config.toml
n_layer = 9
n_head = 3
activation = "geglu"
MLP neurons of a small language model. Each row is named by its layer, matrix (gate and up: input weights) and neuron, and shows model dimensions 64-127. Each number is 200 + 20 x the weight over its row's rms, rounded and kept within 0 to 999. A neuron's up and down rows have the sign that makes its largest values positive.
After each neuron's rows, "fires on" lists the tokens most often at its 100 highest values on Wikipedia text that the model never trained on.

L4.gate421,167,191,203,181,186,212,213,213,199,165,199,207,237,195,176,193,228,231,207,198,169,204,172,190,218,173,190,173,221,204,216,183,223,204,197,183,216,210,208,189,234,166,196,205,218,178,218,200,200,217,209,227,199,165,173,203,190,214,210,256,171,216,192,198
L4.up421,214,241,220,234,237,188,206,218,204,210,152,194,210,216,205,213,204,200,190,163,194,208,199,172,172,204,206,184,177,183,203,210,163,209,183,211,202,238,210,207,211,219,192,222,188,192,164,210,209,223,191,179,183,194,179,206,209,216,223,211,258,183,193,192
fires on: ";", "/", "*", " (", "c", " gr"

L4.gate186,208,206,220,195,187,209,215,207,171,220,208,203,201,143,234,213,229,196,199,186,159,176,218,197,195,206,214,162,227,203,180,209,217,211,196,169,206,211,217,206,230,178,205,185,182,201,208,192,227,200,200,234,202,206,216,196,207,202,200,212,190,199,160,210
L4.up186,195,225,194,207,194,209,231,202,197,211,244,207,174,206,202,235,239,178,169,190,187,200,182,214,214,178,202,215,222,213,225,190,217,177,195,190,193,243,204,173,237,193,201,212,177,219,176,195,167,240,221,192,224,207,191,176,215,171,202,215,184,194,210,176
fires on: "ing", "te", "ter", " the", "ts", "or"

L4.gate635,187,193,201,224,206,162,214,229,189,223,210,216,183,210,185,190,211,177,194,198,197,207,222,178,203,179,214,197,186,215,186,217,193,175,209,215,222,180,210,200,219,216,186,208,181,246,245,213,201,165,211,194,171,199,232,199,175,187,180,194,175,204,188,203
L4.up635,185,222,188,237,235,192,215,181,198,182,199,193,241,222,184,214,210,221,187,212,208,200,181,262,193,167,250,211,231,210,224,213,221,201,183,172,213,184,177,217,210,229,188,170,215,186,180,179,208,234,193,215,205,224,198,207,192,191,197,205,177,197,187,224
fires on: " ch", "ch", " th", "'", " Ch", "/"

L3.gate25,187,162,215,215,188,218,184,245,183,200,173,222,200,191,203,238,224,210,204,175,188,154,186,173,208,189,166,187,172,191,135,195,204,204,183,210,218,219,190,206,227,182,189,201,189,180,180,180,181,175,162,201,226,200,203,212,226,222,201,202,201,207,197,165
L3.up25,184,207,210,190,190,201,201,219,219,174,199,203,212,188,205,208,201,224,207,185,230,172,202,186,242,223,206,189,193,203,186,208,219,198,163,200,195,182,222,162,195,188,191,195,211,201,226,220,176,196,219,186,232,183,218,207,187,182,222,217,166,218,208,184
fires on: " "

L3.gate639,201,185,202,205,187,204,188,231,223,157,197,209,179,170,201,195,222,199,195,198,191,190,187,182,217,196,187,197,231,178,212,192,192,220,188,228,174,244,204,198,205,209,231,237,211,191,168,207,172,202,210,177,217,197,195,180,210,219,230,167,186,184,227,187
L3.up639,185,232,181,174,161,224,191,224,182,181,195,195,218,189,194,216,218,235,172,187,201,191,148,198,195,220,207,199,204,185,168,200,203,205,195,225,199,209,213,203,210,203,155,190,196,230,176,196,171,215,242,201,183,171,205,207,225,185,210,212,200,155,156,217
fires on: " and", " ", "t", "an", "st"

L3.gate330,231,186,195,200,215,190,193,217,167,212,173,192,181,191,220,216,227,218,181,171,199,164,213,182,215,173,188,224,199,204,209,225,209,197,178,192,209,202,251,199,215,196,228,206,204,221,162,205,179,230,250,194,209,200,170,185,179,236,229,225,194,223,187,178
L3.up330,199,189,185,178,201,189,198,224,191,213,181,215,188,185,197,216,213,212,204,172,215,195,229,228,202,199,162,219,183,178,217,227,199,176,217,162,205,201,186,224,161,215,168,176,206,192,192,168,205,205,169,223,197,186,219,223,195,216,161,185,146,193,221,183
fires on: "a"

L3.gate277,184,198,199,185,215,217,200,173,193,223,201,198,185,193,216,210,195,203,210,169,205,203,204,202,185,217,197,193,169,216,178,207,143,183,209,185,151,204,175,212,190,196,243,203,198,194,188,194,158,244,193,218,209,182,221,214,163,192,197,225,152,223,202,162
L3.up277,224,178,192,187,217,217,201,229,179,212,251,194,184,180,209,178,213,184,185,225,179,204,232,192,201,196,202,189,218,200,196,223,221,217,186,229,202,188,192,187,172,196,220,210,203,187,182,205,216,205,210,214,221,210,161,213,173,232,191,190,145,187,208,182
fires on: ".", "0", " |", " the", "g", "am"

L3.gate168,170,197,213,234,205,232,214,220,192,196,206,233,192,194,182,221,201,221,208,197,179,208,177,201,170,184,174,212,206,185,210,174,229,210,190,202,221,222,210,197,225,183,182,196,222,179,216,187,182,210,190,217,236,209,200,188,221,220,215,209,221,219,219,241
L3.up168,214,211,226,220,216,226,190,208,195,222,198,155,147,219,226,233,235,181,209,170,183,159,172,166,222,175,187,243,187,160,195,191,212,217,221,196,214,199,220,164,195,188,179,194,205,171,187,183,204,227,220,211,184,220,191,180,167,184,188,209,198,220,198,239
fires on: " (", "(", "["

L3.gate289,196,213,226,169,176,211,177,181,210,225,201,195,217,200,205,196,206,190,225,209,208,203,183,198,221,199,164,206,204,228,203,218,176,173,218,147,157,213,209,235,198,210,197,222,186,206,175,182,206,208,157,221,208,211,233,202,211,186,202,228,187,246,197,188
L3.up289,203,191,223,215,211,209,210,217,177,174,198,189,180,186,212,196,210,180,182,201,155,183,207,178,226,187,221,213,187,226,189,195,198,190,184,218,201,206,221,164,228,171,203,201,207,191,213,167,195,217,205,174,179,212,161,169,199,167,226,199,195,211,198,183
fires on: " the", "0", "le", "it", "ro"

L3.gate541,179,172,177,205,212,195,196,223,199,201,196,210,171,182,197,202,187,190,217,199,172,197,199,221,200,188,199,190,154,200,172,219,233,189,215,207,202,187,214,215,187,208,215,175,168,205,209,216,210,165,178,180,188,159,223,185,217,172,180,200,159,181,221,180
L3.up541,220,196,229,199,193,197,198,239,212,193,235,217,257,217,193,193,178,225,202,199,214,186,205,255,194,233,204,188,191,221,217,217,212,177,191,227,207,180,168,242,190,195,212,175,187,201,172,204,197,190,204,212,159,163,212,192,209,229,179,183,202,245,219,146
fires on: " Ch", "t", " ", " ch"

L4.gate321,201,204,202,231,205,198,197,231,190,218,226,195,197,191,157,222,200,214,186,212,217,202,199,211,213,194,188,211,168,205,202,205,188,198,197,220,224,209,207,168,187,217,235,219,208,188,210,213,188,216,193,215,248,214,192,208,215,219,183,179,213,184,179,234
L4.up321,211,212,172,197,176,211,229,192,203,187,195,225,151,192,208,182,174,223,214,183,212,244,219,171,178,189,195,193,203,228,203,191,211,220,216,191,205,222,196,139,192,193,221,199,197,206,207,190,181,233,211,203,190,226,209,174,165,206,188,225,189,222,215,208
fires on: " in", "th", " (", ",", "ed", "ast"

L4.gate455,172,194,208,207,215,222,203,204,203,170,178,190,158,170,199,194,195,206,207,188,207,200,204,172,189,203,202,184,234,183,206,179,190,212,225,226,213,198,228,208,225,185,227,219,196,202,187,208,192,216,193,186,178,188,235,245,208,232,179,210,179,187,182,186
L4.up455,208,210,170,175,204,213,211,214,224,167,219,215,184,225,184,250,196,215,190,195,219,207,190,204,199,206,188,214,204,182,185,237,207,204,203,206,198,220,212,179,242,179,190,238,218,176,182,221,225,188,207,181,197,209,181,209,166,177,245,209,169,216,231,186
fires on: ";", " |\n", " ", ")"

L4.gate162,199,205,199,195,206,181,207,200,217,187,227,195,175,183,193,197,214,207,213,202,200,183,238,211,206,135,196,207,198,178,177,218,205,213,215,211,185,165,249,201,170,190,198,193,228,217,196,198,223,212,201,219,163,224,198,241,229,202,227,184,205,204,159,175
L4.up162,212,193,205,182,205,186,208,245,207,201,164,207,163,196,212,196,247,191,189,204,194,204,229,208,205,154,188,189,179,192,219,196,220,182,153,159,187,193,195,186,206,194,207,209,207,212,199,191,161,207,163,211,195,183,203,201,161,225,225,186,194,225,222,230
fires on: "1", "5", "2", " K", "ac", "9"

L3.gate463,220,192,191,222,225,241,183,235,231,255,217,174,199,195,226,196,211,268,202,198,182,200,207,235,174,219,182,196,234,223,205,188,181,182,198,191,200,247,164,203,159,242,225,192,187,181,190,202,179,173,198,181,213,205,216,188,231,178,236,209,226,197,186,212
L3.up463,195,218,182,206,176,217,233,191,201,198,229,208,219,199,228,215,187,203,187,220,211,204,185,194,191,188,206,214,204,184,201,210,217,184,192,170,206,179,201,176,202,208,183,189,214,162,182,231,194,201,164,227,149,222,201,208,202,198,249,206,213,200,176,195
fires on: " |", " att", "===\n\n", "er", "it"

L4.gate489,203,206,224,228,233,204,202,219,189,211,200,178,195,162,213,189,184,217,190,235,206,164,218,231,206,161,228,189,199,212,189,186,206,200,221,218,147,202,222,185,201,181,199,177,195,213,221,203,182,216,217,151,177,224,203,215,184,183,222,185,224,195,182,177
L4.up489,182,223,228,169,178,229,195,192,209,161,169,217,205,187,238,216,193,214,223,193,173,203,225,205,212,202,178,220,217,161,191,185,211,186,217,200,193,244,177,190,175,223,215,193,174,206,207,190,202,214,191,175,189,199,196,176,185,199,203,205,211,186,218,177
fires on: "im", "l", "m", "st", "ort", "pp"

L4.gate621,202,176,203,197,168,186,226,167,222,230,176,272,213,217,173,222,206,193,207,214,205,212,250,188,185,209,177,200,211,189,195,188,200,215,217,215,201,190,207,239,224,162,199,211,219,223,205,185,202,213,208,195,199,210,189,202,170,180,199,204,228,210,183,197
L4.up621,186,184,233,185,217,196,199,183,139,203,203,197,188,220,193,187,217,213,237,196,175,212,198,181,193,209,226,227,203,202,202,212,202,193,191,166,185,191,234,220,200,185,190,191,168,187,201,182,182,211,180,175,217,209,203,199,206,178,199,214,183,185,241,190
fires on: ",", "le", "ing", "S"

L3.gate372,185,237,194,213,204,218,207,188,192,181,213,219,198,192,171,184,173,173,237,195,169,180,182,201,209,198,181,164,222,185,200,247,187,214,193,211,240,187,215,171,194,218,178,196,190,194,219,185,211,168,181,183,184,185,222,219,218,225,173,166,161,170,186,205
L3.up372,203,208,179,240,217,198,195,225,214,215,179,183,188,184,180,178,207,172,225,206,213,269,214,222,208,189,188,213,236,218,164,203,193,215,178,213,195,216,191,183,208,193,206,235,252,189,221,160,171,179,188,205,223,201,213,164,234,194,180,192,204,201,190,203
fires on: "t", "201", " ", "ed"

L3.gate199,222,203,195,197,188,222,223,227,165,198,188,222,177,221,205,176,209,212,208,194,234,201,222,162,190,189,218,267,218,188,223,163,207,188,238,198,231,233,225,204,208,244,196,172,230,198,213,209,202,211,241,217,222,188,168,195,186,172,209,166,238,198,226,197
L3.up199,208,181,195,211,213,194,155,222,200,213,193,208,211,197,192,180,222,196,191,193,176,204,190,204,203,208,185,170,192,205,190,183,207,186,189,200,198,175,242,234,209,186,212,209,216,179,195,188,177,213,193,212,165,210,199,172,196,205,177,156,169,173,227,181
fires on: " ", "a", " rec"

L4.gate2,194,174,203,182,195,196,206,181,177,187,201,188,218,194,207,203,209,173,191,197,203,190,184,196,213,175,198,183,206,189,191,202,180,221,207,190,217,191,210,197,193,231,233,169,202,191,182,194,201,198,169,188,216,226,184,194,132,214,234,189,191,216,199,230
L4.up2,206,210,201,200,179,194,225,233,201,164,200,164,209,179,197,224,188,213,192,224,243,197,192,202,166,196,189,205,192,208,190,205,224,196,220,197,226,168,192,186,161,206,198,173,207,213,184,207,226,212,179,198,211,208,205,182,215,197,244,201,174,207,196,157
fires on: "ep", "it", "ir", "i"

L4.gate627,205,173,181,167,220,213,207,177,208,209,188,228,224,206,199,206,234,194,174,213,193,205,206,200,215,184,189,214,199,235,206,223,212,226,219,170,200,203,209,130,194,183,191,143,227,200,165,203,198,185,256,193,210,189,232,215,194,162,213,233,182,203,213,173
L4.up627,202,174,222,197,219,205,201,200,172,178,192,227,197,186,195,174,209,216,193,190,191,207,160,196,177,205,181,223,175,195,151,239,206,192,181,201,166,211,175,226,148,202,210,192,188,139,211,165,203,227,186,220,223,185,214,207,215,206,185,239,213,229,175,242
fires on: "an", "a", "ash", "ang"

L4.gate93,200,173,220,175,212,238,206,217,204,188,194,221,206,205,164,213,160,188,190,171,221,177,208,201,194,203,168,207,188,192,210,226,202,244,234,210,227,202,230,230,242,207,227,185,232,174,197,180,208,195,160,188,236,206,186,175,170,190,216,238,193,206,194,192
L4.up93,212,209,248,209,209,204,181,173,218,200,223,221,236,174,150,205,170,214,207,214,203,173,203,231,232,185,183,195,201,216,229,198,208,198,165,195,186,211,193,198,203,223,199,189,202,185,167,222,208,196,204,196,198,218,189,189,192,168,196,214,193,187,167,157
fires on: "-", ",", "–", " ", " in", " s"